{"d_model": 256, "n_kv_head": 16, "d_mlp": 1024, "attn_scale": 0.177, "parallel_block": false, "init_std_down": 0.0303, "lr_mult_o": 2.0, "grad_clip": 1.0, "seq_len": 512, "steps": 6257}
MLP neurons of a small language model. Each row is named by its layer, matrix (up: input weights) and neuron, and shows model dimensions 128-255. Each number is 128 + 32 x the weight over its row's rms, rounded and kept within 0 to 255. Numbers have three digits each.
A block is one neuron, or neurons of one layer that tend to fire together. After each block is what it responds to, as a language model described it from the Wikipedia text at the highest values.

L14.up61:136128123126104085104121129053108104090111123091077227101165133149121208127119096093144108095169169147133122137131116058171148186114182164150199143093106095162085163105064116173137177113184120120108089105148117092139123105188172134116180166112126131138151088165119096128074129111097112209164119167110139140134099110098116152163059152157139119115129118104132129166125139113082125167112
L14.up174:181170171154104149141159132122067209051110162097112183110134135134097110109147155148179116117119117114121173125055144110126109175144136114111090137111174109127138134094114124134064104073072089128160138150127114188069099120138162116107152124106118065054147121153146095087174096135099099113101136132160150184077157132087116129130099177111146139109133083175218150166165143134084146137125
L14.up190:102155132086193132075136133116124145105187119078083150171112136155150128112130128122115112098128066136191128123151095146066088156106114120147153099071120161080082155077170171136184114086132146166145178142175187104097154128094129114155121166127110159131150139143204190156082155123116144125067177135142170159115132110119081135114076118130144121128168154096194175125115078118118116104121
L14.up336:129155162149133078070144089188165051117146115160128127140136202148129120114086145109080123119141113146069150170114167071105173144123159070146219120123104079141164101095119134122107076126109120093143115130128081177104184160161151128143143118087150170100129075071158100121119148153088181131141119114174183185145174073137119131151085190156200139132134104141173138151127106098081097147083
L14.up361:158159118142113105095173145129143129165118162168089133116141103124119084145109127137139096160109121173128103164169146093099133138143145116134133107072168160123179067117097113120141114138105086147134147109188102077138085163152163117120104192103176108144140082160147104101183189167050055136141181156132168167150147080095108182164105168174175089139148178164138102114168081135142113113140
L14.up486:178165131124129109127098109144185123141180091120135150142129130099167101209076067126052174128141105115078140202138147146015139116200082119128104125081088080119087166162094151137148058123090131104148100130155184120094142091106170144138087166087080090196094123137129194170160128133114095162084137124113176137172175116078152152107133160099133084125116167135161115099147148126150123088193
L14.up660:127115151116166127192135117139182156120154097145152167166104145064129153128119157109111133086110124070138137166098118089145119114152135169149179099128121115064104030088220160091159125120105075117101089110122097152125165128124115156113099125122159141124106115111089142128091105129117154147145170144151159120158095124123157172149144171115171121113109096140190096213174115077114140124094
L14.up901:110122065120142115117118180140129130083121168049174145085097135175115140193131146162156085106102118151137192169131158067145152148181140102133163110126043101138156085111088108137146128073117090079167166140025120135147104124151101129119103120073105101094165093172125128104124125138115147129063122096161157154181147127186139157123047151123102146113147084156114131087159138145136148106140
Short word-piece tokens in the middle of a word that is split into several pieces, like t in Ho-t-el, ot in V-ot-ing and locom-ot-ives, id in s-id-ed.

L5.up196:188185083147168109077122107100140125132164150176112133132083158135117138135137216080148151123139141165111129125126120151146131142144131084109130115191161109175147135117133173108058119155118130153167094058136149202141101173145179100096190112111111114126181139158121119154154095158120068138133107122106145120094116128080045116179132135148115101086119175094145122141094219136114093096124
L5.up372:138181112042146063100117121109100109082127145159185126132174105080107168109129093119106186079108138135127137079108155109099127162159150135100163167160183140124113089111111123041069145130175072073080100131155078156114176180061099170094159115162099121128147122124149136200143180122128121114108109131132135109128113072127153085149128114131155121109132149114145228152155133151146187154129
L5.up400:088168165105109144071107098133121116120103142075093121122126079102104101128081073169157172129137222153099104135078178144127127109111199154122076093134178121152139145135144121120104134118176112128187128122116177150186154131063165073202127123175187152147178176186135118088110125137121112095130128182228139168147091121074148092124110107111081131107180137080121141088061143140139102134158
L5.up541:153126132104039144069126094110096110091100090169190129116102115109124126094141181144128169101123109123108101138176169064104104128129168057132160125109125093114145129140087129078131143142130131103113132120180182162159059112143121158149101126159115189111113137153171173140165121090119069135091129146176098145157193105069142132138125167137129085163094139129168170098138137157139133137111
L5.up679:166172128156164151097099105157123169157103084138162110131149116095061057185153109114156159057139126175112162116071113081105079129150147104158109114116127118139116064161090144120119123160135041166199137151154151135128119143082114176132131158090105112162132088160129127103168106133147143097139133140118144176146117121121106120146099190089097155127142201168147147069144132131172147103082
L5.up700:148115130070177098092114148150097193091115138123124113193140159181137042163106097164194142137171104152082136147153082104184124150118159158136145054147098125126102115170200148149140114161121096135111123132134128134110073087108116109137127105126136136109096153140131161141152117104123105105125149153167117156141172153165046151076123122119090108061126088102082142109105064134135038069102
L5.up744:097171132121112131164126131101112137105153138152166101109149141114117152185143144102117116113140141104088135112096176108016134109077164098115101133056132183130160153112117101091090131047093139176121110157096064174150144141169090057165158142117111130145086122171142146149138153165154078093120129119134113100104121137106150134161077124125192139082112123150167093097031056162097070122128
L5.up914:115142145099139127109126172086117124084147118130144149188104134193156163067113102094157133139133122120098151140083140137120177156129126124131112145106122095126093164153150120104083135113113073113106106138122121166157156137124194049128130097100130135126121080086134186126121110123099102110126117147125170141113098124165143143188054113078171158097179154152141140046126131149168068136066
Short word-piece tokens inside words split into pieces, often after an initial consonant, especially names: G-hi-ca, B-ha-t, B-lu-e, Meanw-hi-le.

L14.up292:159146186176117152152116090145119145143127126115123182137142166123093090212129063188074121125156210041150112145136126115169090174131138129103124125126133093168113123155157176162132091121123096160145077137127060090093173120128098147086109095134134159118161095118062157140103113113106060148116096125160199093115148069145100146207146116123150119126105093167121092148090082133174125155148
L14.up301:153165107125143187136143105087098171128113158133153126129102168156153143109134075185170101097138157177164113123174119139094088096152105182152112137105169139127136135166147125052126158195072123138172126089110153095146157120154096148151127165147149149219072080142130147117109170137097136133148090137134160127109087107102189148128098151132061191141110103129079079138142118127110137129144
L14.up665:136151184129087140068113164112108106117121036140160135135095107132132160111200127159132152126135109181149157106095117117044099168098127167105100180213142108159154140155187119138128174158156078126137166083094117139102122194130118121152166122134099174163142085136131148132128127078101165104065174131104141072186081080149162158135113170119145135078150113120100130099088156115108130121143
L14.up672:087091109190113167164129094073197099116035094118136134111093153172128173142113081158142080111177162179186139108054135100100074147182166171161146178163102108154124134122183138137117175133145130097184151132126116162130102082196067185115091092136047129114127137155144087092109153101159149119102068057094092126161089127121075148140176136123165168128091127127195095121120122136131156134109
L14.up820:100154152113213145124100129146121163110078081157122146126142120091100165123138169157116163158114124120120167148228169082147137138104145124102091076123116097159131164149114123154094126124157092129133123104068072118094106128119057189138119069125150165120117148159214120116219142148206174091161130119094061049137130119144168148103113126188169179120093125095120152132088106138128144071171
L14.up868:137088095138117121116131131173102125132084111170164124117173168189150082075124122141148148134136135115122166124090118139129111170087145118118158081137117050156101153136136121192112082138118093140173144148118104168155166135210153131119148113204090138166119134102110176157164176133135157096105177102147112118117149147120140181042140173159085093098126066157098100162104139127114141083101
L14.up895:116162062129092155094150120141098095128091106117204131139141109174070113103135121130093139129144110138127146099115153134058103160180137112084154104064099150126136107142137137134144124154108085095184151157117117139020161091119134097107126083132206090185122096152142138122186178132109108112125187086158096160083086134119158113091159117127140157147141153072133133111083092117137148100169
L14.up905:150169160109125099134128159155148104090114150151099151080144112156178113116128133175100160150104121139117143110148129079101093131136116181177137154068080135133126146118125113181172165110157133162134143157132203146071140165164113169152068143161148149093116110145116081122129145099188106100133165127133093092178130124127092078121147147145123106136091159057137118141158032102115169118108
Word pieces made of r or l plus a vowel (ro, la, le, re) that continue a split word after a first consonant, as in C-ro-ss, C-la-y, g-la-ss, also starting pieces like Lo, La.

L3.up270:202138092098148177151121153115130098109141107087116143137111073126141105195143097175138124125108123087078115145115099097103127107157138145153168143167154167103130084128087160134117100142063088118163090095133129097124128108089096163195115144140153136111175081141164192139143165189078111089115159098095184166190160160128088129101129172119114117188214203125093149072116155111145132116081
Short word-piece fragments inside a word, often containing v, before a suffix like -ing, -or, -ed, as in Hav|ing, fav|or, car|v|ing, Gaz|et|te.

L14.up238:114146111216198139150078128073141133161100093113135119144098165134105141095140158116177138124127141157113104088072127135106166098136156120093107190090130152125140146111099131143139199133168112132108099141154124152090112140148165149031161127070097150146125152105126170124147118100161103111125172152129120111065161181144143134160152134093063155071108122077074100140098093085112112136162
L14.up265:129132179108087136137109106171136090150146132064154154157135134136210181086130174093119139151127139136139083172129128092146103131114161077115133165132138153092114149138105176187115120134093127023114161154128085155112152125158058160151177146065059177158141142140137183116094163089152080126155071162080132132058133134169108124124148107157085149138146138108123091110123131104109110086127
L14.up327:160123185118140128159071125160182153155133118099079126103100088133137122120131180121173125090182128128124154116098153120132095114165144170121111149132094165105120115105181128143130148107150129144139130162163068163046122129121135135113148141092115112171108172138120203145149094092105105089134096105092136165125175143115205067044151118152166156183175085116093090150138120139177123068137
L14.up380:152131125116170110108103107182152131091125131123129169077142097082132135111150062129142138143097126140173090174104163134199081106141164095069144110076085183102163128174131191142109097149195124161198043065108098151094102118104144115176143141086093074146086106119152165150081133061125138085149088119102116134182122119144136137146135130133131090130181129148123142164065103130160134093151
L14.up553:147122153103151096132123079177090138133132167077109100125134172156099203127112119140099106131158181045145121106176130106145129160114120112084172120094102178203124155151105171101056122144150113068162103121211139176092125163157134071110196161176047093118119157107143145168153117108182132106147116123070143125116132131142117079088096044065156093124115099088102084135174122128118122123122
L14.up732:108144089112111139168063136130172162121195065142162115131125094105146121123167121088134088120127118148192122143181105074074179150130144113126157154153112185138162125125151150177123124120051115063113144200123093141118096139138077105147120082078136130122158119090098125097092116151123181144175113134094126148097161088099180152047091152082109105162164121184120167163174101145166122141126
L14.up835:138167064119121164092089113169165116158129096099104146123165157154118126087109125114103092123114108097137166088116122146144046152111102173155100138137133147115111142118180128131106142105106047156164131152095103159154137141138154150160101117106097131187132146098083148097142121141139157066141102120122167154102101150130136141144130130125137140090157142140117065134107138081136066155049
L14.up882:129136131140125095132096163137115199140132072132174109090132110132153144101161128156159110142149156064156119082095114135101078128111105111140138140178175089131093094188198101160144172135098163167103136151184060137102122159162141094100166128152102074129137140075132127135105138155099157132137169107100143107066067170178179067077135113092061093142151187113093098144069102109113131082119
Final word pieces that complete an adjective or participle modifying a following noun, like -ed, -ized, -ive in "intended", "oversized", "extensive", plus whole modifiers such as first, second, three.

L3.up280:196051128142122164101139200172139142155095189095139127139176101182133146092165110106141134127130099118156121199179138115122157109148109139124159126199113180149124084154171141131137124093160149121104088132183103083068149128160140091148119176123175073138177122094170140146065136117148117129137182215119116119169159173204124071101131124080144122092118093156123104127157147113103079161139
Possessive apostrophes after names or nouns (Airport's, Council's, Comcast's) and the final digits of years after "19" or dashes (1976, 1958, 2006-07).

L14.up55:091170118127163133121144089126096104166112206172155143134180122075076145142122114120155164067152121189130081079144087138097126149114152108102133160098161115118126141150130182084116089140175128191125205148112119103163106127095089142091138072146130211156122108130117134155135131160089176074091146065110088108182141071145129059127116133156150145098063097086096090144121113122123153098135
L14.up56:107112113134143128141155123126177160132157046119115171142171145161084133136112048094153113113164108165110086096150103111085103116184112065171113155148119146120126097128124145135151111172145098081121071102145196143188179170135086104136138110095097111116088108092165129150165142154116130146136083092122068145171117129151152124144142137110100113085123092035121161068178178209165143121135
L14.up228:141151137172169161097138160086116189143171079165118085085109167133122105144160167182170093196099098136088152135208113116128127163167175127137095182135114151103085113148140187163127097073139146124100122102120146150103134195130118202097067055163145057090136112090150064109100121153151220107135165157089142073113126155116148093080146183075117094176195153154125150092115147137148077114109
L14.up432:126148138130154113152113100121151117128096106159130150137196135147141129083083133125152086091163149127131103100158216172107140118175121072123162168107168085134098134139064057098119130166093153121100089109145152111071074076144092143110138115136086090126103132186169119167107149140080141091046122143156157176151099103123150193075080096169112122155138138133139153125116106124134168133165
L14.up454:112072096101092110132180134191181129091148136108166186096109087102157119122058103154135127113128092135124088111135119088113061132175123142149097125140130087116141145116085168094175160074159158151129149109110193153110146111144101179111154109178071129116080099117180095187122145093190070160140121145146130144131101158163083107093072154117115160138150127075152120088126146119129147097104
L14.up842:086156170146182110195177135109130117124184149123064139070072141123089117112112145137128077050131200151105110099111071169075099128055178092103083105098151084105102150202106169099148125148135131160150147102137168122155184142090115136127141144152071180114079122096201126176145121145107141162118181125115159110095126144113152106127114118099146096174122154122114078100141101156091120174128
L14.up948:121170080098160118110159081122100154171112104079170108119130072103141129116183119150124161096121124158116110176161128109117132172121152176189091120098071178140065126143114127105138142112143118136122158209140126158134126115128133120104105116129162133111142143146114155110178152136146099137043132089099109136105057147173175076094119143103161153117104132163165047126181123116119156119123
L14.up970:074103097083178123126161140097051098125124138121090081101116183129115147095140171106204150157064178190158128110099065128079101135145154120153105171132075091198176114189105147118058107156178073113169089113144154056125123143148089166127139047115105143148105134097147118134139113176082140063157122097129139135128127129054158107130074088147118113138145085108146141155145150085167185128114
Forms of "be" (was, is, been) directly after a sentence subject, often a name opening a biography section, as in "Lisle was born".

L5.up112:183130107087106143135105139137109177148103127177087135113122161132134148109117097152180124104146149084125130073116094132125120116120140157174115156133156088138126137097093214200124093190092104116100113111113130166163071135083108088095179075126093123160158113192116169137148153172143124090144091100136156173136176107070191121135083095180154134219117108125142169146155158145148168149119
L5.up114:120189076120082152118171205126160178083154053110154114125119143170144086136121155104122154134104094110139081163219127119119127188169095108135167123166095115161113209094131110185173130112108142062110156109154075200158100144105131075098176123154184122172128115159129108151170113154143105106160147161139155147106157122186127089108136135082108168129147143127121115119117098191145138099085
L5.up118:114098154108145171154135112158167156138118143144133184132090147190148155164078145152099133098113142169127138156052122193114134097142123102100120142136095097136105136136171117142121126122146137118081098124131176084066071125113158080044066155166124123096131150121118115122107101177149039108094152124191151153121120147076145147174160133138119102119137071124174121121153121221046102125105
L5.up254:170125086149186130105165155121127143057131176183105090135121064140093126150116125187061094059152115120098096104104173143098125177076109136139223112152174083111172091138123155130163101107166096087137187077116181153156137113143107119121125137166171109128151095129083173117114154089123141068101134113120115155113086253104139133117145136154138122132148134129139144075103101145143080093171
L5.up319:152171149133128168098144126096080125128075121145072148156082095110173156167136120117113105131109146114129147094151123132109101109141142137102180172123109146135084173127129120125090140170147104128144111081140126104056149140066145054152155146179174094092164111128095125160193081146133110093183111076076104187142175082104110159145102105094164178113081134158172083062153100161127061089081
L5.up431:099141082137059145131104084095116138116123182149138083135149119123153096162137074133095179105152128096136115116095127154094143131126177156199112116179136132108144142150127192132149134110098147180161118187101100170115077199112134123124151148175103117147098105159117127152130131119107139081085087065113139221127135158085183123157031193110143115086200136143115119134156172157153108082141
L5.up529:120152138135131153104123066118161153096064154177100134166108057157161156163175101111141146068104154138042117129140091175112096115141104152155171144106107155116087123163160170227154147145106134149133116122148120098152088130113132141057151137143140128163122080173133109158136140163114143102116113128193119179160110141103174095160077161109172121095154079138098117092130095051128106097123
L5.up612:134140139106119142114125118111137098086110182089146104150109166083124133038089125100110155200148100165124099127127081172132136168167116129083177152162164123176087148108133141120107121141161061135161111112155067066100077182156143166142075093126138160165143156147185184103142105089161112074141096099161131151110090103142169095127102120106105087116100126131108110166170133155086102056183
The short second fragment of a word split after its first letter, usually a capital, such as D|re|w, G|ro|ve, L|o|bito, W|ri|ter; mostly in names and headings.

L14.up9:131190087178099126186120151063110068168153103165143166095107157100164114177114150159170092124186170096118134123104182139166127114117144107164131163104153161078153118081075115180131111172140077141129110122109129096126108176190115165111117122101098127189125123097112138115155171053159070147120193196120119149129071093107142117117101092131146144150074148093187141116112133153113075117094
L14.up206:067168037133112082117107142089096087167098118160191156111127100091139093070134145121099175127148197187165132140083173115170104154143142093113126183129143085089152140134135140162061101123164109132178070127145114152089166131165141121160116127073130074110116082116138106135109138156190091140099101104165143167082124173145109113139103095155133222142118079118140146124160139114129136069127
L14.up338:135122148138128143148167131111198064155151088136136090140127105129116074101114149170137097102111128116111089128078082151126128155137147136079163124117124114160109110105124129149103097147144143163157105037138157109125074111194139131108163147151130139160125118073106172097106127162158112116114171117160081131045093132155149169187228090129096135091122130102165110152106192114091132085073
L14.up367:148124142104128146146188107142121119134192111133150167130098081157105151154113103089078095151141160098105143129081120122137207200163144129108120123095180143106094062153123139138080128144160100096074162074120128083127082104175114101152158145162106096143079102144208081211090127175118156078124122132141166164046116095117147191100128106184117105139087087110138147144141110142149107060130
L14.up470:137137066120130122086216209095138076097163134136133110106123154049115126157110124193166075073151139175135173200092123097099125165097124142099123166144142109063131099129151121195152144107104119203107125088137167065148101047139167146133184086126137148130126131134102144123142095090216153148135162157118133124071103091167142114128177132167153162119096136120159087105123112115113112173115
L14.up525:137105087118196135109075159083148133071088137105154149100062078165181153139108170177146122157136108055162134153101068192123111055139106092110145155193130099164122103051091107144110142143167112061113144127187137111108113184135134185090081137091114139178122112076107188093103157130163126127105139190088157157137116090170167125117070130100135070170105127162146118087108118165112132171180
L14.up529:175164122191088099122151093103150188093124114133177148107113122142096174180080170156147093131160114149225151105113089133151133135046118077132149222143141104126105122104175099189074148135144145120137152096092174125075114143151128098139172115137077141059121134128124175075138118089106170102089177137133141171170126092119094069144130101146131103102105170130120075117110136074157170151116
L14.up833:127141146143142151115177141096140154127173134120156075091154084119116156196106137200146098138118126073150154095135111157167156126161150112144084163141145156121154110043036133114133120156118150111134114103100132103106126125172142151230100105062092081148141094052046110121137117093150099103099132137096131171145115161140163157079035129145128114124128117086154189107076096170105118064073
Word-final suffix pieces completing a noun, mostly plural -s (funds, shacks, forces), also -ation, -ity, -ence, and opening pieces like comp, sign.

L3.up61:112192140186127107135158156089170134117089164155152070142203089174144173236136104124167155133147176138117131117090207131083145108102112101111116179092131134149158102112208141168149085126161088128118133078103142114119135163102077137179100112107139111123104150076108126131156153141085131124118118149151085164150122161103156124155111090110178097140141099102165089081117137166147132123112
Forms of "be" (was, is, were, be) after a subject noun, plus adverb suffix -ly/-ally and "very" before adjectives, e.g., generally, very little.

L5.up110:109194147138093156127193151101143127108105157104147179117170126148155086142101139162173142155172145148159055175137144133143108186199101116086130133135115085085150192145126148180135137092157132161116138124058134107153103139217088088165133113113136134108115152124120129118084138140150142092091168149157128135139100096099114083168155126078144129151080161110147101088147139197148169134143
L5.up376:124153128182118089115139126097100162125086110088224155142136168113057158110123122166189110100141132115100164169135132184091074125171101206172164134136103118091111127116200104154154136132176123112082121070146160186126123155142151103139147100076166134129118103148131153081136171148108120162176115136137129173145133087064112130107146151070108122156134144161110074157086106140175111066145
L5.up395:070117142131114184102082145152120152121094205138149180099198163162066125150106141129146140120127128183163111165114138147103104168148126061176088117188189115087128145086133137168103122140122102158049196127108150173173124107158202135156116158151152078143178133142095121136131114090156089079163154185102089142172105150093106078105113155138139123133170104132121104101115173078190072089127
L5.up436:147104103175138142149173136099111112183128082102098086102145182178149141163161101121074099120175135109104169159105149098129143091156069142082144120128151089118167166104048160176113119086120143136123130101108183126117103107148167128085132157094156137072098107129125156141128147131098101193143138155092208089159132155115188095153094093126110108142110165162165116158079172105132139087138
L5.up569:101149135134069089135151091082114098134092132112162104091180131172085165153133112119154110136176102172162106125119110169072130135082092153245169167126078122112123142099112142151131174048119117177131178149107099157100093118181052101123177175100156120063127079098081110098133203169096152141147148161136157170115133130127073119173111111149131135164184164165090079092151165113140093106126
L5.up637:179189081164040129134181155107114106100115146156114186158111171115114103175132135119190120084124185189184146164170111133181069094191108108154185144108079116137076138100132135138099160117104162099110101093149178118151103167174135126087180136074106109093140101115120196079082066137175169138188167136120141161150109091103079114106079095134095143159165130156115154130116143139126148109108
L5.up810:148128113085092144077118050113114115148121109086097229121122114136109129178124134159155090129116086141155183111159164137165171177110070146178175128109091124173089206179156137096112171108121138156182208132086150097104137164172140170063102069124107153085113091134117131153121107143102110082094085114147113103109163151144133131172134092210105128146084179109145108143068121153140195116114
L5.up995:104152145148097117118134155099095164136099161100163091157081101103215140129157137169145154098174116087134117152102155119167133082138129111128138105116109107104148126169162080139123145097121152169114154109121165125117095126171102084108136120176171107103116102101138110156168135064153154059197113173132144112124148135113167135140179135186112154134143125168091106131066103181155061095166
Fires on final word pieces that complete a noun, mostly plural -s split off the stem (season-s, event-s, Partnership-s), plus -ment, -ation, -ress and nouns like law, Council.

L3.up49:197138132120090101150163097124186145160104105148128158150187147126131100173113090127143136101159158164141142134125154123076110118165158108140142108118182128097151111107128085125155192101137108197166175121058193099120111107163124164120161158115189128090105103159057099121117132111137117117141152132134102108066097067084143114124172123221136193160079151109117144044103104142148212151121
Final word-piece that completes a noun, mostly plural endings like -ies, -ities, -ations, -s, -ers, as in municipalities, difficulties, generations, plus whole nouns such as children, people, work.

L5.up11:100115175186175097177063056143173121104149086127140122102183139147138175149156123123081138137175083095131085110101085092167148185076114141116138122104097081177067165150124110131149114130164164123118138136114120120120134070171135091116157126149140112104107132095113116162075111106146118101145193114073149215098212145167146100123133130152106117115147070136164096195152161133123197127120
L5.up27:152084094115125106125114095112148112138154122103152113104161090156110125088148136150150111092135157093162123186069066178165150139133151133141099097112094143123089060119164131148156119144121127112144097111095138129147102090094132134161130124142153106153147109135174207142117072097154209130141168102218128111114110118163119108099114093174154189103159160123136158133147123099133158134132
L5.up230:094150115069135127159079139156116164085144140123169131078131132139059084159158156128103152177164148141098152114131111205070179105127131133149108160163128136171141117136172117141192153140089121129115154139153117220103100169132133061187173099112162107160149137105094135194084100125068161060122126140138129114145118149133072071113149120136132187077148195094091117128118139107087147085082
L5.up510:104169156100116162116145093150180157059130072147198117123123099072080061041138134134106138173160151129127093111108142130103121136115145064175139069134092161115142125128118113084160062136127153165130128092097134080137139172093122107109151128101083097130182154135118074164130100171130061114194110174130083093125170088143104177113129110118107077113160148112169095111089166185174120119198
L5.up526:114195165112073112121146096136172155074130179152177143108119206123152067161190192120105094156157158143126066191116139166093103116085134149119183175195148149101147124180146191185114124108131134173079153124145137101130116100116069090130142140121090089121125147135134125114154145106100205090093171168122150183110058142134142164096067162127167183153106110098070104076140174146104133094078
L5.up675:125124105124100067123047102146165110129128169138160139108198087170093089129156139105135108081175121128164135206144148124125115146124142079151088146105121124134143059114135174166116101118136113167160116113138175107163107073189137093112124163108189122093161141135122091123110131141118084086118166154140023142067091160166110143081099135084158106151165125111149111153105171164096098093145
L5.up794:123099114178110102118056115153153137151109135112133106056183163145114111085094100155133190159176154111136149171070095108116143153127047143129151135189129149105135097134153148161172096116137158171094104187158124085103162156158150144177128119136100124138117068152073115155118073130143118119158123159156065077187185193161062141095109148082091166096177173141069193127121139130119168082165
L5.up883:156147097109096096114110165115166124126168136140156154101150169103105138125153143060067180158134126159111117192124083216169111089072095111165155134163118164144119142135149129150144133135171067110127127136124153175155100189096190083116149203091162138139184159144152123164101148119102134063137151112134101169121142172110148124127103147075111116132181134158113072122116228108119153088114
Final suffix pieces that complete a word, chiefly ordinal "th" after numbers (19th, fifth), adverb "-ly" (currently, firstly), and year endings (2024–25).